MLP neurons of a small language model. Each row is named by its layer, matrix (gate and up: input weights) and neuron, and shows model dimensions 48-175. Each number is 500 + 50 x the weight over its row's rms, rounded and kept within 0 to 999. Numbers have three digits each. A neuron's up and down rows have the sign that makes its largest values positive.
Before each neuron's rows, "fires on" lists the tokens most often at its 100 highest values on Wikipedia text that the model never trained on.

fires on: " or", " and", " Vol", " Ant", " sat", " except"
L7.gate781:486540351516483583480493515539480444466486487563468450457564535566470415520487646479447508507467459394503549483447432468580527397475512554583454499463592504594543420548659437478508532491532391437561559463461498484469487435419497510468548616510438557563572594478504503558469493513459476529599586428491547540549495517499496496492556414552497479469494502575449495514526499359443473478538
L7.up781:493563535466447545485491526564444525515388467505461536509514570492464433441515534586473484403566426451482453566612439480429455493472500492472559546469475611544480502489515526528507486525499480488525607499524434553476445459518505515569487495425572456550491549551519537522479509526455579488542497442515513481466495501578417538411478354566468467478539569526571530550481583542483502380492

fires on: " |", "d", " trans", " No", ");", "-"
L7.gate446:524592485476489523498564460523408458549464522435564529534487541415513497524544408464523520472495381510476519435491525491594541666442427512536456452406483623451454495496532478439500515551451554532556486503608440460490482516533541524515516448609452525541465482557404539438477530467514456409564522453548545501560531528475539446504532507556522539535484506440501378507493576556581532566461
L7.up446:391432529564479522477567462515589423552430519466482513609402564626435519491519492526431430474515440570549481557560497497518586513507564572497532565504513540423588587394553515477583401436477478540497464460472502545541498537480428494537507517500538544473536461539422437541514542524507508541444442483497536494501441448533523450510534475578477425614477463500540430469472471469514470499517

fires on: ",", " and", " all", " both", " of"
L10.gate1131:459472565437538529480507453524415468446446447496471538444468557526528482489468509520443480436448471451479465546586435497590465520432470478516502439518567470600442477570475463509506490549470565447434555556416498495512495503494481531427479509447534591465559480477463560558497506427490437543533468513546468408469561538498544489496510577486421543527509501440548478417455483564532443466450
L10.up1131:470534521468521473543479460523454544505293488460470615470482531475486510416493552486532431522424373511595485456437496410563505455498501556491399394545437491403577458517509447505488518471494390470457485476399514570480497527470445524613395539490542516532537484456554603522588499496510490464508527627459512499505531566543533620526443538526485440437557459466519589497451497591506494401516

fires on: "9", "4", "0", "6", "7", "8"
L5.gate366:485465518460455433467484405503502496521584496465429542474487450483571576432546520591543501537515647578545491544495393519483486474410449402489448559431569542492462504546596573451479490512474534529489446527488599567505505593571551519438462441483493517526627440459497451508455557513489481485478522599436549487508514461580531455542577487525509496518568516490496461598514408458548436529457
L5.up366:452473600531517551402521461504499444528518509408605511468512567491545524454591518503576503474433574447491455519434542502490578570412412477493587592333584536479427531507588534510506482472389456454427500486535471569478571471482448525530535444457533467426564474487592497422416496512459444424447492519506550519498619417519593582493444564468554484538528577488587486524475501429607489482463

fires on: " in", " ", " (", "2", " |"
L10.gate262:546554456460513531484523491525477463499643452585517506478514521544451502552444447521565529479499462543465567552496474458500446494504465536507498491554542474464497501507447501482527504431541512514527540573478484492445474471416550462451563509538500553475439576495665438522461464501473603461488509477579420498508497509501494568508415502550444539472445590571514464460481499524488630533503
L10.up262:496469457507549592480497526521524472588413503553511471458467526599498459509511557553450472605415542447459587498587506510436561493552471509593425490515575493479513432457411444396477469493476587560464504462533579518538480457436450481566453510455529542535496484574532500623464581497563533576618553442488629511463476539550395582520462521430480544545449447555511524587590532531414472539467

fires on: " a", "'s", " A"
L10.gate1369:532528530513535587603540500564528470497477472492577535516607477463505394542437400553469466501472562411465509459505556529508434581524470576523539525505433544594459559517528559497484463502552531576520442444541505476532529449531534452452507420408324407491466462506403475413546594528477533512473563484517483534474461453537422461465452435402489495523482559484533445489414568455485541485442
L10.up1369:501531386456541485434546493527470525483535550522540510503419483522434468446552521542543403553437541513484462565554477476601460477468503526500533451516443486447462467442430512436502548476449500482529488496541423492421464507474589561598527568466458474548480531471457522489470530477489467485421534569528561523418437520475491543422401483503591451587543463503507476435444540463456589571515

fires on: ",", " and", " he", " only"
L10.gate941:470521524582521433513477452575568386520530421434513463480473499597479440385503505524496551564487454474465450471484583508531542505507490491570547602439491549488576457486546532487509418484439550386505597444375416452535499455457508426561511515478623521486601476430519541571610462456579494552475406518498557493566562523477503496466540610634563480520519507449507525510475547495573538548502
L10.up941:438564481537519513352532557631473520512418511516485492523390504486417415518524511526523397489471530580523447526487456510482460474462526502538520548403529562519496621472544457520612453559474538418508483542500436526498519532538502441562393417519502510503534517476495497512454495476542597510472404412462454465494412536488533496468531478481479429487465521544532548557585425439564507475451

fires on: "0", "7", "8", "6", "4", "3"
L10.gate670:408535515469452465567436436507502510468510449501560414537507455529424425482447540563444524478440545477435452533535607518540509551517523465537534544523485478615421434524464440547504497519515534498432453530436497591505428486482587506533566511570485492470535448437515451463511534520596401427495529532466521579537468528484458502546614484466548412478532427387510520505458523543531514497545
L10.up670:388510484477422583446426491587552434541553425476453502561457485447415481571462538556373555450516405453571497511562559466498426509525569464544529464599460517525492489557514447614539501435522489543550439458473574505586497419487456518532489451450442503525551549442468529483452574538602534434487365493437438581488384615474505539521488502526528512513385470479437540498438561488505506586558

fires on: " and", " &", " ;", " or", "/"
L2.gate947:458504554494447426514514510427546495498492558604528507536588521620507460541530482445476559442511580519556470470563535510590402583499491578514484468534522502480434543483535503470510501512440446528519561554491367490478449424540472530542479500509483460452557541481506546449424472571430461569519552457494510530561515516483487560490524558489567461516532498460529469492440499546640513492499
L2.up947:423523421587537392491529514577454543480485513343415504510566717677492472468603557533553527517393425545547580529473546471511424544469521449490489536524547548628500401502505489524465502517541469527512517552497435535524579527579504469604460552510500485495539489511556460525462513684533451487439544487446513543531543489447495455489544521479567450469553520453383504437490488517554536450457

fires on: " (", ":", "/"
L7.gate914:435506471527421499448504552480508568613496432534512392461492519460443456582456484490447475482505471437562568491446539515561444544508563513531670492504479507481550484579529437605523510491466467559535513417452500618567465462547632431463486512508471540372480479509479501489442440538499408546528487434576456547474536572465478542443445556531551442454356514473451535461466459473549485470535
L7.up914:485516550535523471510474550472527427518547580498497420591449532504456480485551523455535500479582422465473447512441588546491490476532491497492547471423491620547400549472511564502452553456534444488426506450418570584443478563433596502488453525573518496531409508474587416510442522487528528598525361531628500534467419570518566538490424424505562518377520514512457449520544480494577416546498

fires on: " as", " where", " As", " graduated", " a", "=="
L7.gate1149:443493497476450537474406453588526521554427504583521528500425555500486516486510416512563550574573533504380418603515559494524515457476455460533551423479562494421513541554517499557595491597580511591510404535463507553531463538502548448418432473470462442493497487488549566547539552458469476515534487557526533562609485436416459602533452483502519507521416462512560439515497449494582507487406
L7.up1149:577524536485460538531520486477524414502571475509532486526505524521535463522498502430507532507579515457439415578525521525484440458514504532547532551459447392380492539556588533445512502564549447495486466517527485353533522456485483561539409509619521529442512420544464411511519460494490533488455489467418556521520522415499513482516542507462457490547491515486492457463456532527508490463479

fires on: "\n", ".\n\n", " |\n", ")\n\n", "===\n", ")\n"
L10.gate267:572497422568545514533439457501580489499542496570514480499516514509493421465425462618423550465572495486452498487462470552530574500525506410498428599471493560533525455467435487564435503531512467516445444467441517487469616489456536568509586437545613425532520456544525472469552514518488436428474472469475517529513543486566613532461493466539439501401484512493538561501548442496471531510504
L10.up267:466513579442441528550475429527499515610622460482474459558422515442405474418463537463383530615458481429494491507444506500496558477556427502502464483465482405496452425475444458449386592473479499566558509592429509511568465507515529464479536429438527480497474516666490525513561499555389513445537585463601575520506466514592443587512399551533449550519502462518440528554430448406501539463503

fires on: ",", " and", " |", " or"
L5.gate116:489519429496500514520490523474557481488564469536531547463482553473505416516518571531510499468427519498458498476553538498564443581527522565520509459548588485580458425543510457547408560491560470523447532561410446435560501443434441494524525436491459470478523475510435515517557597511526443448535511515467513434489560483534568455419553508562508553502494504470503565495430515535532584459507
L5.up116:528473506517458476476472552570431487560451501439553430493493540527445453462561570533509495371494509554509523483528533430449489400485477518569537543457465516549470530517504533546493489529440438458450544520517423481403545456514533459484500421499507517524416518516430465410465499578428464484466454501501462507510506482427408482567522499432494472540549462470590497552580565443503481483484

fires on: " and", ",", " in", " or", " to"
L10.gate987:485542581546438545565498500521515471539543584507466540565539435557421463405536550572554438438569508416471440436443438516566520530523521553502509495537545471560514563498468451498577561500448464531508432536525677479559464549465548499563427495490462519603442470500495505567529502536593545473453507515551484507528492491517505541474495617508484449468443505482548444521473477560503473474548
L10.up987:456422541506524535529533486542503560436479476561506556483439520548512440562561519540504434523487478486511504553498540388565491501511483529478539517536422508515567480499521513432568515576387430576422467508550360516532527545526510532614503524501508479451565524477583538511540447463464483529477427561506429492525550532468546445433504590480467502523462491441512499546514356493503542496543

fires on: " Dr", " Gr", " Tr", " P", " Mr", "Tr"
L2.gate521:538425456534497353512500558442563450483407486514558571454509613493473498530545464452491525505481445609431560542451511422428548430572514476556579471433410468521472425504519429464480572501460505545422482434586473488559564551440569481572565435547524594461498492568576576457444522486489522494414541506440465520537476433514467576441517402531598439417495574578482614495453454437541445429530
L2.up521:511480497484543478580609506509535491517540514418429565476549570545517516510548519440487351513492513585364506487513455450467501473503523488527553530537504539589476558409561489489534426497478557379538454458523414502520494541523465526572565433520503586526410487566599513405456532479447547457475526530453467501517453541514475490458542443473523523502501568562474559453491466413542554506577

fires on: " the", " of", " ", "-", "==", " ("
L10.gate1337:502552438449469490546573526538479490521457480496499528465454519514469543443514550445474476454440494444416446545468438469467440479464556570411389519543523433464424459490505507506427507476515487442520510506490631471485553452485579467493544429446527523496472463464518465475479532585477479458534480521458429577588483500484484469461421474411499539454475507528535504469602513503487481505510
L10.up1337:440513553526475516447579544547474491495462499474501477468593504573586488373503521399499568493529462436483520533437549459455439531473546425500506536506493517519500468522486546452516434514454463393469537477501436513551473534527529438486404479397428454481565521476503482541480498574453448550515384422584591554499469523538341561489552505560569404569542567458605573452519525433464545549457

fires on: "==", " Best", "===", "===="
L2.gate670:524499432501466653493475447435607439516458461495599607521564537531600511507459483434588464501495419475472496611478484573453606588491512486614455526425532487518557415540518494586538509477357487493522487473449361510513460559415529496482484479558436514481470474513451480563570515502521525462459523514475523477545512526577462495522464480507412505521488460501515540626549510465329413507482
L2.up670:465545383481534578479479500485525447542517511535549547527478545495597546474488527466528564484477450496457499510583530577358557641520500514574471516463558549524530368554544439499450561472409449568573543384455489553602473405486421432551548560539569500426550473496485483522502447491522491511442531474505507505523499534527436499508528505450462512526450481518448521644514468441387417523454

fires on: "0"
L2.gate1050:436495553529602469524545509533516432450419591496550496525421536537468560488513451502412490493533600443575539430535500483469474521501489462527509555482526441598576513437553512465553614563522582403547504545444558509496444564583467535515431444526521497511583530446393464497457476523484535515444517460451477501429477567526515501425504477522610518524499538510457498521499514342664412537485
L2.up1050:531570510521479510459436493536460498518455536523560516512456495485526449479525506568548380486523549533530449459490493494594496476521574500458641540527450497534386462387429505441452543445472551409522574495517398430510467453510412455554418528547470524536567536444527487577593583486486540559457494487465449429501528583561482506529556546478565529555597464509515562500505487536583474541520

fires on: "-", " University", "/", "3", " School"
L10.gate617:464493455571558586488399438524484536584508492489461446518456478472494464536458545438474447476552472531523466462490549479513587493575555392423547535520521604499447544487476467379539494587413407478469495532447472581423528488553526433462472609433476517526421609512561497418451504563504471480479474517562415451462539483533491417480552554442482416409481457532462398509481475513493474473481
L10.up617:513499500473510531432364455615500517539528546476480494563447480524554485517415550427489505451500483553492538450458584462480529526509506415469548561571524586500448467488471397403463545516400439474463478562413523527405563487593540418546429642439492482500410540510560436429426512548532501482418491472599395379474493563593452457534563603425484433424514484540426444484523495534468493535499

fires on: " and", "H", "ampton", " or", "/"
L5.gate241:514476533548491459530503469478449582482425489466539529532519545528524508415506605464563537371563414474579540518569475486517528443535474493455560480474476460545429495570440483495554553449574547515524557541550567569541463479500484527533644527462461477459485486518484480531476504376456520428495401483598485483484508586517468522535578548530468558465534458499551425491363480489526429468523
L5.up241:544475443581512484570508513610498549469519506410510573541558402588554516427475434477473519501502439402527567502511544422541547469572473515388498472592545514492523429579571547489506573485565514480502460522497500446500513502529557514477473566497499424430484502450478526562622397440552478554424427610515541516438490451447495509359521556611506498410548482468546530533457481461604506517513

fires on: " Sh", " Valley", " Hills"
L2.gate1415:496412566509577477414453489515437458469478478560373430429474584482557553551600526511456552479504438516570588459531480547421486494485481501457583520535528565525557425422471504494437506445605548451517520437496610498490445488488559521543494479533547521456587544589445422542443590554546401438607425571557450559460538420466495420433557544533532462516439443560474484497501536494566460479465
L2.up1415:429506531457467428479527455527414431510512531461499513501492494516479498483447541500485553525521557475538543596534496529490422513534444553405478383445533453506597477496471470520381526520555589418522488409506514490437483451432560489532420457506492559525393587509429461468458520442578491523474419522450512587517544436470366486401423523508468512494510506590471531471495543491533494423569

fires on: " and", ",", " most", " or", " more", " very"
L7.gate320:471441545459490439454428479517444477490516527560466497496499483614564518529540553537526474378588515537518481478485494428507562618581509573583533518553532444437392457439461475480546551442535502472541414569505529519555489526528584505646522521465547508569499464509486502446635554610608588493500506493552520527414502470516481450453476467510491525487531493447474503576470461537461490472482
L7.up320:392499543513502514501559504412508566440541506554367510474474520558474539476454518475529425465467484505531462460435533484476485495543457571592505546528464426497473555424460518504617481424476524494507454500474416527522515401514504465608506476516516486496524503572529527510547496409620484453461481463580501557518586478438471531488433508537533522557506533459550494529534372555512556427538

fires on: "-", " ", " |", " (", "^{", " One"
L7.gate356:452492480521573460560571608533547514479575359535522540577493485417498455576550458508460528515525550508497478454521497475453509557461496515532449500488537478484469441458425540523480527410462500586619540397525451555550524457377537524510521521511401479500450534534560385499602529513511453545499498580509493475437501590502552475576580554537454468535449583471512527520479592528592495557505
L7.up356:539413512404481524445423447487632456551560500553473400504504499581463502587548538510513494449497565500485520475606497534415599517545545558600485424434450593430478468462485505555502549483556559521543481382511563491565452549535497468520496493485523503537499501470548503579505487572468476468448428539536531586480511523564567458399475446460519509524504530513497554600468603436475430504559

fires on: " |", " ", " |\n"
L5.gate342:558548468518503497504437572417566500484419438426532539469532573501431574548398523498485454401424475485485479453513419528399545553485503482445529561539396602492492424426506487505450406477480506487412520445464570569447513472474492527469572493494500459609507479492502511551489514474536542419535470520438469497571484551495527500443563450583450538477516512525502526442536457516432600496501
L5.up342:484443523530539543533605473471571439563549459413562543423456493523439507357408507437380504609483500512479535565494527544433484506519569489515548504436474522419551476494488486436534518434483478496635584457462493585568496527473481421521577482478466516526437474459378452452545487553485518573406497464533479599500431389547517534455475521606556568511455497506594482475489425499516505490511

fires on: "'s", " after", " his", " on", " her", " and"
L10.gate324:387493516568588498541523505468434436502500536576550559541454465471500491563394515476491563445473491521435496458489430441457501416403509638559454534538368504514545538502503518504485503479493520600529465505455561517529490531470581519429549501474458464503449543475530432497456608477513535387401584545553444499538513486485564514502446435425495437489456538487440514519472602442510521527564
L10.up324:530506444421535534502526596467501470427560492508452398438537453529500534458415515527501560528565519471442370472585451398530467541480475467438466399420458453547512488583494564547454436493467489387581546517531446473550486562493501447492568520626553532497469426499506484526415507525476593512513516520547487579431457570434438456474419489486496422543496570495561443545534493491501508442475

fires on: "0", "4", "5", "em", "6", "2"
L10.gate1462:439506495531461465555477544573472576481454499446523537498378456467425446388494516540544508417497479548579429453461601522599484641530404528387406470524599472556569446590544428530478393552501609466574587528465511426490438475609482572540531486521482587569518459526516410461518570489546518518478533516490390531510455503450513511440524574537561449466520460511480457549478455521546472515466
L10.up1462:466545489483427567582462567423496500502517515467515564482493477498461447482563445525564546428602381536514456528362600510528514536525506454464476497451508557603490507516574419507520566573484529572528509500455451441453542492568403567492493552528516506582481460418540487430509558489516583446449486534525427479464487466483485492576524614523558461469487482466497491566491499572494440492573

fires on: ",", " but", " and", " as", " As", " when"
L10.gate177:480493533441445475463467413465511438550494534527561595508505628544488449425502547448538497532557468537578525510449510477485507453530510447439431530496541516574525511453447436476563386575493518519488547522483428507500526457402522538468500522448549501559468498527512539508512432520463466588448534488536531443508479439467500402561530529554621533417503512484544520515513523459450457416400
L10.up177:537455461497554519509513535433514472559485478475432494452605470501551409657537455453484569444509517528505364533459416527492495515542549563559478499527562513492515468550532476460498501486527515473494490468514444502594546579536378559500508543403512513445553504580532464552465574479394466526477527532419519394435440530543518498431480434445560396605451396443458493465494457460533528531441

fires on: " Sc", " sc", " Sh", " had", " has", " of"
L10.gate399:488439493458425492383515428498496528510465506488512465505605499488458494483414561547582523503489521507463528465447522617387515456518535460477553499528468526460576548468386501476500472506577583438565424438452507500465458485496508435439514360625441563489513428459501421548542529482511459389498447613494466433485422444440560449537497455554535517507511553554484495464416501479467492510509
L10.up399:568537528507535441506543470555442492414469485478536412530583447659494462439501615520410557509461526485517467505479552504513480564481480388443587375445458558575482550459545464409512577487529506445570480547485560528463493513541580422456521507461544484489539510478553446509494540398507495475503412532458549415544455622431485424543486548560477439533472445504537423466434431524446444473518

fires on: " |\n", "2"
L5.gate944:513567568510502420466515551468522500491348537526512478500472445524478482556383528569409401418476474508506490567480499539486501563445556528513528473466483560475452601493475412518459404480419567513437455594502543565495614569518509455457549487555490569558508495541550461535417566497546537505633473455418528543542395502499566431520607527567510592496498460483533560561515572511505534491406
L5.up944:578417453417556429543606506497524492541530530473595451510433523437517488516568621454449491584491553507599512565476601585518512466572543576497463505479570472549539479443491514496523528421474535477526512465584439474466411444582476471451424445451513554450479512497499482408506461480537472505489502590445440581586498520448506487495528572503520510586477509528478575504525495467406633470413

fires on: "C", " expl", " rest", "D", "c", " McC"
L10.gate1175:476589439565513498462503451480558493507532533407446507529556507536501447414493590357443418476530467471560474477476407521537474594377492526417453472493522571482444530522459483453516606481470499569512415476482498545429434449594547521425462502536477541612543387513493532442518538475483544427507537452499563399507459510598541559510469436525525486413497466524556483533374478491514499502387
L10.up1175:462493415496533544547415435457478508502496536437549537519505513476500571582431591495545463539458546426467531523485441480545452578473488427516527537432456581482446574507492524547515577471398406596455490416471438479486574549507467458499435436549495440514550448470466552496584467475451498544509610433416539431489505538581542519510420477504491571488459409560515518458377433516527499506388

fires on: " |", " and", ";", " of", " had", ":"
L10.gate1475:452524509516650504584601533426503484517550470465571510494540457430536502446485487508475515525438448491519472455468521541509437470572521441518480495495484558495517499554540432479495482441496509578440495473462500450455493524509540440481534525565501426482474381504398467418373493496491526559466468404457407607500512485478397547445440501511501531556579455542486517488449496488375481487475
L10.up1475:462456518481524529521521521481495541527531484502484491480453413460505455446508569564517557457432496500510493490409514571501453471546562492473552501478487583465479402417477364515523368434554465547533534545465502440427506537512461378487534515537531443481414493556418465459560478523401522560507448438512495594537530498510455537516509500536478570562469428538462589439381460453508458440414

fires on: " |", " were", " had", " State", " W"
L2.gate1074:468556408536469466456518426489492474502555461470622478547472456478521468374625548416475461447513420455534579527497579469600519447525483458514612501513444500457430404534517571486502495472444521447499486511468440446443555488492464458483489486515489528560624493455470553483506550555440509452485417483454591532455464602457525489530439470532451554531419516511588431393500519418545444473514
L2.up1074:422541483493518457543433522600559504520451477472430486464473440424446490495462515492535483534523421488503469450618519580569480511517482465494545521476574459448485446562475473552475467487593533424489497502485604446498543475566423517473567567487493538437503448528468517545469505576510542537494507422405527517477512450520477528478570563447487559436425451487477523517488495441559623498494

fires on: "'s", " whose", " its", " existing"
L7.gate1445:563499616525591460481532514599440478404435481438423532491482583398465484539542659511506473488579460571551344568540481510497520488550518510410451378400448520512432424492463489612567563537502501516511470480477534413496599552510558586469375428528428449546549513598471498524400581472558459518464475524520493592457552525457436613487399560511487537475582510471491481547464534431544412501484
L7.up1445:416444478481436475493483519433518537490516535568488438461450578584543536394467446479582480374513558475550453546591497455517364486502456540510459471512577558530498466508436506407492499482529523470493502500553447416481564564432435479476472458579491612344472498556493539546548518542558478504509542524535493494520485475523535523510531528471453622487432463541449493589569478565470496476509

fires on: ";", " –", ",", " and", "7", "4"
L7.gate634:532411554449513507505457460476479561386375507458412623487471506572496460449466572516488430549492500426449561516537557462576386428503459531545525489542506486547580543512543464468533533509515474511545526557563430449513476528492510616457480481463459475433532546488570487479520430498562503463545475490453565460507511630393450532486544560516457495531454507515582581436486537545439520555486
L7.up634:542499424510487479540553524444583463490526557489560550541567548551545488442406564467576401530534530393487338533508478468546458480458519557437553488571600628502591479518513583464505523551452555494494488469526481497436561409418389516392518513486534499429482562383532518496555537420475540441490494496520587476561615552526465498514539449542454392554482498442531504514586470521401367412528

fires on: " St", " Dr", " Gr", " gr", "St", "Dr"
L5.gate502:466454510504514483443481537482416503471350557449486485507610530536506512497524467370338512538501450507457525525502578547491471434558549464566559504534481435510469559447530408525430545570565606555498499452517431421473542509513439487498587513465526422457547535534483542522539513471453567524540495495592531457507480543501467535465469507445546508576495543620509554471512547461539503475533
L5.up502:496514514548420449474456470458522500600503539467421438549550467571532490477572532467476546466520556568491505518508492489490505536468534438472551559548470647481452564459555466524466540499516472503462551446478548454536426428430460496616505530543610559397521471547460471479507536496466521471519486549520357465531420562575536505520520510531549486447512533497518463442592472533452514436602

fires on: " October", " January", " November", " April", " July", " December"
L5.gate1357:552535517450451483562510551583420491542481540595562487499479574572573418420483503567525525482450435580441553418370564489520493521510412539488511506504508506406455449453500435516515375488505497497449471541517507397537542503661498491467538426521615406518489534519504521470547501516471501442487599449450521528479502457414521518505551482470488405472577493465488472553546492529493512514484
L5.up1357:525499436524486558458433528478514453482578509538581558461458448376454475414493515507494472514502490516481452498604425521443604547476525474543521514507478476472503587525502435543494601458547464475461498451500519543483497511396478519575549479477557574526522479600538543493540503456535506525555434570373573543548512480520473412466529508483450533499537510577452529540540527515495527474502

fires on: " and", ",", " or", " &", "/", ";"
L5.gate586:443499563436502532550545449449463484499468520454466498526484487535512417551553507548526617561668543501580454493426498521535525543589476482451489557502440467460487555499519533516516437470430418540502536636569440509481521496465418483365535532518505557499451505518534474442474437546530546483461504371549460409589406427524525555480562543569467526535574507519558537492470455457527544416533
L5.up586:552480519566538332523471533481481497451426506409464515536516600544576376508522488403488536500503547428510491560488550434506458497484462384514504556508472536454537528489526444564482509515419474538424469520480489589600525488505537532523451540533452444544458572611433619530441480523454492500563504454522497442464535527511544485471434477544455389523520497572523541557575513457617571484481

fires on: "==", "===", "l"
L2.gate1227:515547448405453587415407452569499500491495481524565483540495557557505441474588550444493542463506580549531504418434507568511573528548526481546496463440465485500478504533477533583536543484497500521517512507445537583430468539486550486457463524563507522583711609535511421495556484406532415485538544525455513434556462556421516479521506434474447446580532521532502556464543506469514543443554
L2.up1227:499547461499521545401587531523563455454532484545414519507430577465501481500560406508507523441516472440492543536422590556435436542457466556598431581468509441463618484499511502519585481452503437596428518461470297474530552441533459514601501580594466462498517498544455538514527519523503513480518461505509474575520523571453459391505496517460485459530479587446464556502451554496428453483480

fires on: " |", " Bar", ";"
L7.gate691:525522530531346415535511498565507521544455583571497432564460590498494536478542426466470506476434485476526502366620450489509477455515478465487529522535451518523494386567439486530526605480527532546564559544593501503390516607517481424451444577521560458403529514461472549499444533546523528470499359502444452519474568487547523496441488508502505471552497566480515459469524496565464431517557
L7.up691:490469507567467514492504536550513510567476511431498460439516451493442437468498516559516453563523539504491465549501490476566525582459487455532473486563489432464501473632427475473443397440533488571523474529508545491407509460471469495432543400478494570512461488415521492534494424484602530513572540468438469513471538488484453505433505492452608559476513526502534510591494480504476440439449

fires on: "0"
L2.gate659:482514536483483550443475437434479510509394502442582510445459548522454470513475563489515493521557555525517414412522453535496515480571538445437491555538538539468467527552457477472481609496491542512523545451506505533546499486529449493466527498537535560493495554468539573466589504437503512500462504519449581463464476598430496492480524609563501545444496548433551469462546399424559513458464
L2.up659:580548552521552506547440481595494436473412525546534519471451516539472475463619451519534539540497570569551451382434382484530416497479440407483508522516516487491510519456584513530446559538467494426546526535420491516543518532487528449576488391520514507472452445464576454502529510553520490474534492502443519548521472495491492638488480623440534511536500543522489497579496482584593473537479

fires on: ",", " and"
L10.gate682:524457516454498518409433526506514450587416511503524513478431535549504486422432571520457508548483415504545473475447471381530496422447418529432527576529474517520425515534484438490494502478566524522554542542521472555502444550572517517525496517501450506462500517463433463458496427432548546448483529534526560581546500537372463499513508552535488504495448476530509566475425475509432476469487
L10.up682:547519562495406416456466525429590537458584469521540516493491503472533461484480633483521500515430420518566533401477420485507420492519513534436524490515432575526472488480497503518462458510419472430492558471434499457465461516476433533511512561431599446510483544404445603478518458483467529501652549599481484445556387666617535497564589502506418493520416426536557551459574456505519461476548

fires on: " a", " an", " the", " ", "'s", " My"
L5.gate495:539419440455465518538517477471571468452491464473505572514519484567529536528536468493427507554474570518535536470537475499532468524539473520619514539470478520599412483472536533463551560460496472599506478524522562487502436449363505410548454485507477461564386493478527507511537483536546455487548479500500425552524553540538569537465601532461410511514548548436509472536547558508466539520503
L5.up495:527427438500462552457548484532563475441416537530527469477467482512496468431546430495505495461448473515432517481510475498552414490534542604429400541513607559507537520546533377474470558503422423641497526485528486510515562493540498539533505528409521529501508491587506605487409526505462545507507572542459501584439408420497571507432414514563504569537604421522480496547531479529568521584534

fires on: "6", "9", "5", "3", "7", "8"
L7.gate327:449467474491457459470519437587457478526516438487477565551512486503493559482506407518521576521530566475432475614559452603404578422458370398434479526540470487556387476537478520511555514516578443533546498540502527526514557549461513533385456533487493574455472518470537465546478484517550431404555552540489565421534521519513457525464609539516542524474462529461472470487499470517493408475548
L7.up327:482495474516540508502567489464484465463572623547577505475512402407532524570491493442424515530477553636504473454438434567555473496487486418465559568580560472524561548463444500496505536502538517522543533526558584561611524516516551510474498516359533483403501465505484563461522616471470418467438463564510521501476477469524461538573549494473453496474524499498414496563422471371613637448477

fires on: "===", "0", " Heat", " made", " did"
L2.gate562:504515506455480617472468546472578551520498425417439569444443533477454559467594489461439518434476478499522453451589490479538538461475516471492521478439466509547637564499553463475506412608462463491549426497445497484457535498538507467526453483548464567486486557554486526522420506495524488466512526493427542528499572489489505461454445464500503468491509554543451537502596537507508631473511
L2.up562:513576398551501543517432564444534482460522403370517566505529625456499539536502504402545569463514528531512471514609519475453551541512497473483481579415611462519542524507568479559537483564436480540508412443462490444475516522596503515481507542557533592457502521533474522485409524465464459511493445475545474551494562541466497524509438512505471371480510455505473576439460593521520557479477

fires on: " |", " East", " West", " "
L5.gate723:513488446479496586500519551476465504530499539535462559527518513529424553564472535411512608548514560559482533414471490471508525612543485471485533481526466523535533483586444574480470427524522476535475485531525530474488448492642485423489574432514466472545465511496524443557497587630540523427445489487498503499467483584551525561465530450508529492439538497596513413493476509494588469471445
L5.up723:527634518505546545489468548463492573576538448482482579474380435575524544481474447512475581454569588461462477477499519528469571479518478504484549486391515508544427458439485485485536492485514498492464500472501456547436456420499522548556533489443446414478480502520497427464534458484630537484528550515522519472477553517496558524470541498540539504496412515542449504518529477530526579537486